Weights of a small GPT-style language model, trained from scratch on English Wikipedia.
Architecture: RMSNorm after each block, rotary positions, untied embeddings, normalized queries and keys.
Training: a variant of Muon for these matrices, 990M tokens, 3778 steps.
MLP neurons of a small language model. Each row is named by its layer, matrix (gate and up: input weights; down: output weights) and neuron, and shows model dimensions 416-511. Each number is 200 + 40 x the weight over its row's rms, rounded and kept within 0 to 999. A neuron's up and down rows have the sign that makes its largest values positive.
After each neuron's rows is what it responds to, as a language model described it from the Wikipedia text at the highest values.

L2.gate845,243,249,225,223,192,195,189,243,120,46,236,195,208,157,223,156,175,260,182,191,272,111,175,171,262,163,122,218,153,177,188,186,259,160,171,165,194,190,158,225,272,201,181,249,217,179,264,176,191,176,207,280,171,255,263,208,170,286,256,141,235,201,178,190,246,194,208,167,197,172,164,156,216,216,241,250,201,216,264,189,196,142,170,154,201,245,196,275,190,153,203,213,158,172,134,198
L2.up845,261,149,222,174,192,256,238,185,234,165,137,197,216,167,225,170,187,233,258,237,198,115,246,219,269,235,208,229,243,244,128,194,195,166,276,216,233,188,201,209,150,207,154,102,181,127,160,178,192,176,249,225,193,282,205,248,174,232,231,203,214,249,141,184,153,232,187,190,184,186,243,182,143,228,214,199,191,227,243,171,196,161,180,189,178,288,229,202,190,242,130,231,220,126,149,250
L2.down845,170,183,167,230,206,170,202,153,175,167,217,261,272,260,247,167,111,176,155,228,216,256,189,195,233,196,167,258,226,173,218,158,244,209,161,151,216,189,231,258,182,224,219,199,224,207,154,167,224,189,257,276,260,200,192,190,187,232,162,235,268,214,199,155,155,248,213,194,203,168,175,141,225,251,210,245,294,222,233,292,156,160,165,173,246,269,162,264,192,239,210,239,161,199,193,196
Description: Digit tokens completing a quantity, often the last chunk of a multi-digit number or decimal in stats tables and counts, e.g., 4,247 yards, 11.7 GW, 27.6; also number words like ten, hundred.

L6.gate134,195,185,138,203,213,209,193,233,203,216,139,214,213,238,233,226,145,163,178,190,193,266,117,144,250,188,160,129,233,183,221,278,173,189,205,179,207,136,258,200,168,212,198,260,201,201,259,162,170,256,173,157,195,214,178,193,219,154,191,170,231,212,234,164,202,232,243,137,212,176,271,182,195,240,184,210,249,222,165,226,172,184,224,240,212,179,151,192,217,233,133,219,172,201,156,196
L6.up134,169,200,166,204,136,232,213,220,154,179,85,250,174,215,194,186,176,254,154,259,215,231,138,211,245,213,131,225,126,160,132,152,124,215,252,219,206,199,187,176,193,171,268,293,169,179,223,175,208,154,188,188,205,204,165,254,187,188,220,245,206,229,139,227,209,290,134,202,201,139,185,124,170,196,255,248,166,170,179,195,195,150,211,271,194,181,173,200,171,232,184,143,175,209,154,169
L6.down134,144,266,136,247,179,190,127,171,202,207,204,235,191,235,220,303,198,222,211,148,188,187,194,146,241,176,172,173,139,236,257,138,204,252,237,154,174,252,219,200,244,279,180,225,257,236,221,134,230,235,207,199,232,252,178,226,95,186,147,231,179,231,144,182,187,205,165,169,179,174,218,207,205,190,165,228,258,154,175,253,236,90,167,220,231,202,276,225,248,176,210,184,228,188,199,181
Description: Numbers giving counts or statistics, such as points, games, votes, or yards, in sports, election and infobox prose or table cells, e.g. 86, 7.0, 200.

L6.gate474,151,199,194,183,124,178,142,320,182,216,186,223,181,137,186,147,195,177,201,205,218,197,175,240,222,117,131,281,146,186,191,189,212,231,162,166,197,181,162,177,156,254,243,181,186,198,164,235,204,195,258,187,127,182,152,191,244,176,165,221,282,132,196,192,254,217,200,260,190,145,254,262,281,173,251,177,218,171,116,214,239,226,133,168,210,188,221,181,224,194,155,163,257,170,203,214
L6.up474,120,321,176,241,164,218,208,260,278,179,123,113,226,115,173,187,302,203,199,208,258,233,234,217,268,187,239,217,195,168,132,205,223,188,218,185,231,189,194,184,167,158,230,300,283,201,104,250,264,184,217,284,148,182,159,221,180,200,192,182,200,112,180,189,153,263,201,166,145,193,214,184,161,252,204,200,280,231,229,206,144,235,240,174,202,158,190,177,272,187,212,110,218,272,227,210
L6.down474,187,146,182,127,188,182,251,212,256,234,237,219,255,265,156,205,223,101,246,187,232,203,304,251,150,240,164,191,307,160,152,301,175,211,180,186,168,314,182,223,242,205,218,212,215,181,233,209,146,280,215,199,227,205,197,175,109,121,269,207,212,208,205,201,130,183,203,163,166,238,179,187,184,174,96,195,151,125,219,184,272,157,200,200,175,105,172,210,178,187,220,220,189,201,345,207
Description: Nouns ending a noun phrase that refers back to something already named in the passage, usually after "the" or "this": "the executive order", "his confession", "these revivals".

L4.gate679,220,202,199,144,188,268,207,251,205,210,173,191,174,133,185,197,154,166,155,186,166,232,181,232,95,194,264,224,182,165,251,170,115,227,267,207,238,186,224,183,242,188,151,212,230,112,139,185,196,180,199,191,204,212,168,171,225,147,230,209,214,165,189,251,190,205,174,214,203,246,248,233,186,179,115,140,218,148,195,177,175,126,233,157,225,204,156,219,248,194,172,250,241,251,200,219
L4.up679,171,247,197,193,106,225,128,194,197,117,183,218,218,189,172,171,122,244,188,179,208,150,264,240,259,179,208,183,257,121,185,235,207,136,163,177,198,194,180,165,266,181,144,250,248,164,216,206,232,196,247,177,206,209,137,207,70,181,238,196,197,209,238,167,142,257,200,194,216,221,211,181,205,175,227,216,162,269,164,210,254,190,108,261,230,153,156,215,143,205,134,176,204,229,160,180
L4.down679,134,168,223,220,137,249,219,197,221,123,208,221,174,144,152,175,231,225,243,172,180,228,194,236,244,176,214,241,158,207,203,185,232,252,200,226,165,237,192,106,193,207,236,238,228,154,162,247,210,234,277,191,183,200,168,179,146,164,214,150,184,220,160,271,170,206,306,208,226,244,216,196,168,229,253,204,205,164,163,147,186,147,237,225,177,224,127,79,204,255,173,203,173,196,184,231
Description: Final digit chunks of multi-token numbers giving measurements or counts, often unit conversions in parentheses, e.g. (9'4,000' hp), 5',080', 25.9'43' sq mi.

L4.gate59,241,226,150,247,181,221,190,203,229,182,131,169,282,229,135,197,152,192,262,178,173,170,163,202,137,166,229,220,198,196,170,265,203,194,180,244,237,199,188,158,145,185,162,236,163,222,143,211,169,145,201,209,238,182,216,169,254,189,146,141,225,230,182,190,168,157,168,197,145,180,130,215,136,313,210,210,286,217,214,220,232,167,224,252,197,142,253,152,213,187,233,144,329,218,225,97
L4.up59,232,217,148,206,202,276,202,195,158,239,161,224,183,244,216,204,176,196,279,241,227,198,195,213,161,213,165,219,181,155,178,269,235,166,197,198,241,186,146,219,222,192,205,253,123,229,203,211,193,219,209,168,185,217,193,176,259,181,242,202,165,243,163,220,193,119,199,150,154,268,165,173,157,185,193,208,149,174,159,136,217,179,141,192,139,224,206,127,167,224,218,206,191,270,177,187
L4.down59,253,117,208,98,212,253,234,210,184,153,157,128,188,200,215,193,208,218,180,181,177,197,196,193,236,194,221,190,177,271,168,255,233,219,190,196,224,220,238,146,224,230,190,232,189,182,190,233,167,195,230,239,153,184,249,141,130,182,273,206,193,159,211,216,244,220,210,163,219,194,177,177,187,272,257,217,214,181,182,305,219,181,231,194,210,213,150,183,180,177,188,157,207,175,283,246
Description: Generic nouns after "the" or "this" that refer back to the article's main subject, e.g. the club, the station, the facility, the book.

L2.gate764,180,261,324,218,191,263,269,200,199,229,256,285,144,184,232,194,132,178,277,189,271,174,182,269,238,192,135,196,224,162,271,219,252,268,228,159,144,153,202,158,178,199,168,223,209,190,241,175,144,317,214,203,226,192,236,148,165,205,213,107,161,142,158,203,138,169,171,225,198,184,126,185,159,163,216,175,158,233,218,212,271,242,191,194,217,242,218,136,206,207,250,224,210,181,252,283
L2.up764,207,157,215,200,203,189,211,129,150,223,197,245,126,205,260,213,188,130,241,231,246,180,232,241,196,226,232,154,205,246,215,214,199,136,200,224,238,201,207,210,262,100,195,190,241,209,223,192,205,191,144,194,207,177,223,171,174,230,243,175,209,136,144,182,164,246,199,231,235,182,235,171,200,176,183,220,237,236,155,161,211,198,130,133,204,204,212,207,166,157,206,300,259,274,185,171
L2.down764,181,220,309,254,165,220,152,197,165,262,204,182,158,177,203,244,183,167,223,262,144,134,190,160,196,123,148,139,171,254,240,207,169,236,196,234,273,266,138,189,199,223,177,251,237,168,144,213,230,217,226,257,253,235,214,131,174,168,118,167,194,138,157,151,142,180,219,239,177,195,184,183,189,243,239,220,185,195,149,279,160,226,229,183,264,185,156,244,178,189,277,212,159,157,265,137
Description: Last token of a field label, column header or name entry in infoboxes, tables and lists, just before a colon, pipe or comma, such as Years, Date, Nickname.

L6.gate268,191,218,232,163,219,115,195,178,225,252,279,130,193,243,182,248,225,205,139,214,192,266,132,163,199,270,225,215,274,176,193,225,200,186,182,220,172,167,119,194,214,207,220,323,165,220,209,204,218,242,201,229,196,153,180,273,248,223,190,221,153,186,252,175,220,240,155,229,278,251,298,171,212,214,202,193,100,205,239,220,245,196,166,122,265,205,208,235,214,202,181,177,193,265,202,217
L6.up268,144,230,141,204,232,147,113,188,195,229,192,208,291,222,202,146,155,215,158,176,215,208,166,177,230,216,122,223,298,215,143,262,195,243,231,175,188,196,163,122,130,184,219,225,144,230,199,175,162,196,196,169,217,263,209,142,181,162,202,173,182,157,248,159,158,280,235,219,207,196,263,159,174,203,158,266,146,234,252,178,234,187,223,224,253,183,179,227,226,136,248,165,153,151,198,223
L6.down268,209,104,176,219,168,185,189,218,235,183,228,161,130,260,214,142,193,215,176,116,174,193,186,151,217,193,180,94,248,172,277,209,193,178,229,230,256,211,224,177,193,180,172,213,232,175,137,153,168,240,169,178,213,188,277,263,179,183,201,186,208,177,166,237,224,183,199,202,146,137,195,160,218,181,212,261,137,200,170,138,255,243,237,165,200,163,161,208,254,168,217,211,207,203,211,116
Description: Middle and early word pieces of uncommon proper names, mostly surnames right after a first name, as in He(idegger), Fe(hn), Pudzian(owski).

L2.gate949,199,176,262,186,195,152,243,209,162,308,178,208,163,173,182,233,149,275,241,230,223,338,230,198,236,207,242,179,243,205,182,209,264,230,162,204,245,175,228,153,160,218,184,181,232,224,233,222,236,156,245,240,222,217,262,240,225,214,177,183,236,149,174,235,162,179,213,152,161,231,224,170,228,273,178,204,184,271,205,126,156,190,197,249,180,135,232,190,181,217,187,210,206,183,176,235
L2.up949,227,256,164,200,214,179,257,160,191,300,206,206,171,244,185,225,243,196,232,255,236,162,197,244,255,162,247,171,203,231,261,239,218,150,214,231,274,214,203,142,142,256,239,172,227,210,195,172,151,188,278,165,208,163,138,252,222,231,243,149,227,191,301,233,216,247,190,180,175,250,250,206,203,232,125,263,174,174,223,161,209,124,206,180,240,134,273,313,170,201,224,206,219,181,167,231
L2.down949,214,167,199,232,145,216,235,209,196,161,188,151,144,150,241,152,185,181,235,194,169,229,243,215,181,147,187,193,186,207,296,167,206,265,165,188,199,218,157,239,149,212,259,272,174,197,213,274,225,187,156,263,194,164,182,122,180,242,278,192,148,212,180,196,176,189,213,214,183,155,184,237,184,209,234,165,231,146,191,189,138,220,174,199,258,203,132,192,177,211,254,172,209,206,177,168
Description: Nouns after "the", and pronouns (it, them, such), that refer back to something already mentioned, usually as a verb's object: "gave the film", "approved the building", "use it".

L4.gate1479,195,185,237,213,122,211,238,181,217,186,193,149,165,177,230,157,212,217,181,229,172,181,220,222,175,208,151,243,186,159,144,210,185,192,240,226,224,152,228,237,98,223,133,204,154,227,229,192,222,239,134,177,141,154,192,276,228,292,161,175,190,186,162,274,147,133,165,211,269,195,145,239,166,187,292,158,187,232,185,239,150,228,184,207,190,194,234,170,203,78,233,264,208,142,193,222
L4.up1479,214,254,222,243,190,175,287,178,189,227,219,158,136,181,133,230,211,154,162,218,156,241,185,182,196,183,191,314,217,237,184,147,203,204,119,174,222,205,241,243,273,206,225,178,163,278,195,230,219,163,231,122,316,219,162,239,229,262,215,146,173,117,189,154,195,165,172,202,101,215,227,204,272,142,219,198,227,147,204,222,222,213,195,239,240,168,188,193,212,227,209,305,190,103,196,248
L4.down1479,203,222,210,178,126,184,227,155,159,199,179,222,251,139,176,122,188,180,247,230,195,178,250,219,245,135,254,218,164,253,149,219,233,195,265,206,157,219,206,272,274,111,205,200,137,189,268,227,151,217,181,208,238,170,220,160,211,230,187,231,165,227,229,178,181,222,201,222,201,233,225,214,279,218,177,174,218,227,276,183,169,113,149,133,137,176,179,196,266,175,168,212,208,171,181,214
Description: Column header words in wiki tables (Date, From, Competition, Season, Notes) and section titles like History or Background, plus time/place words such as born, from, in.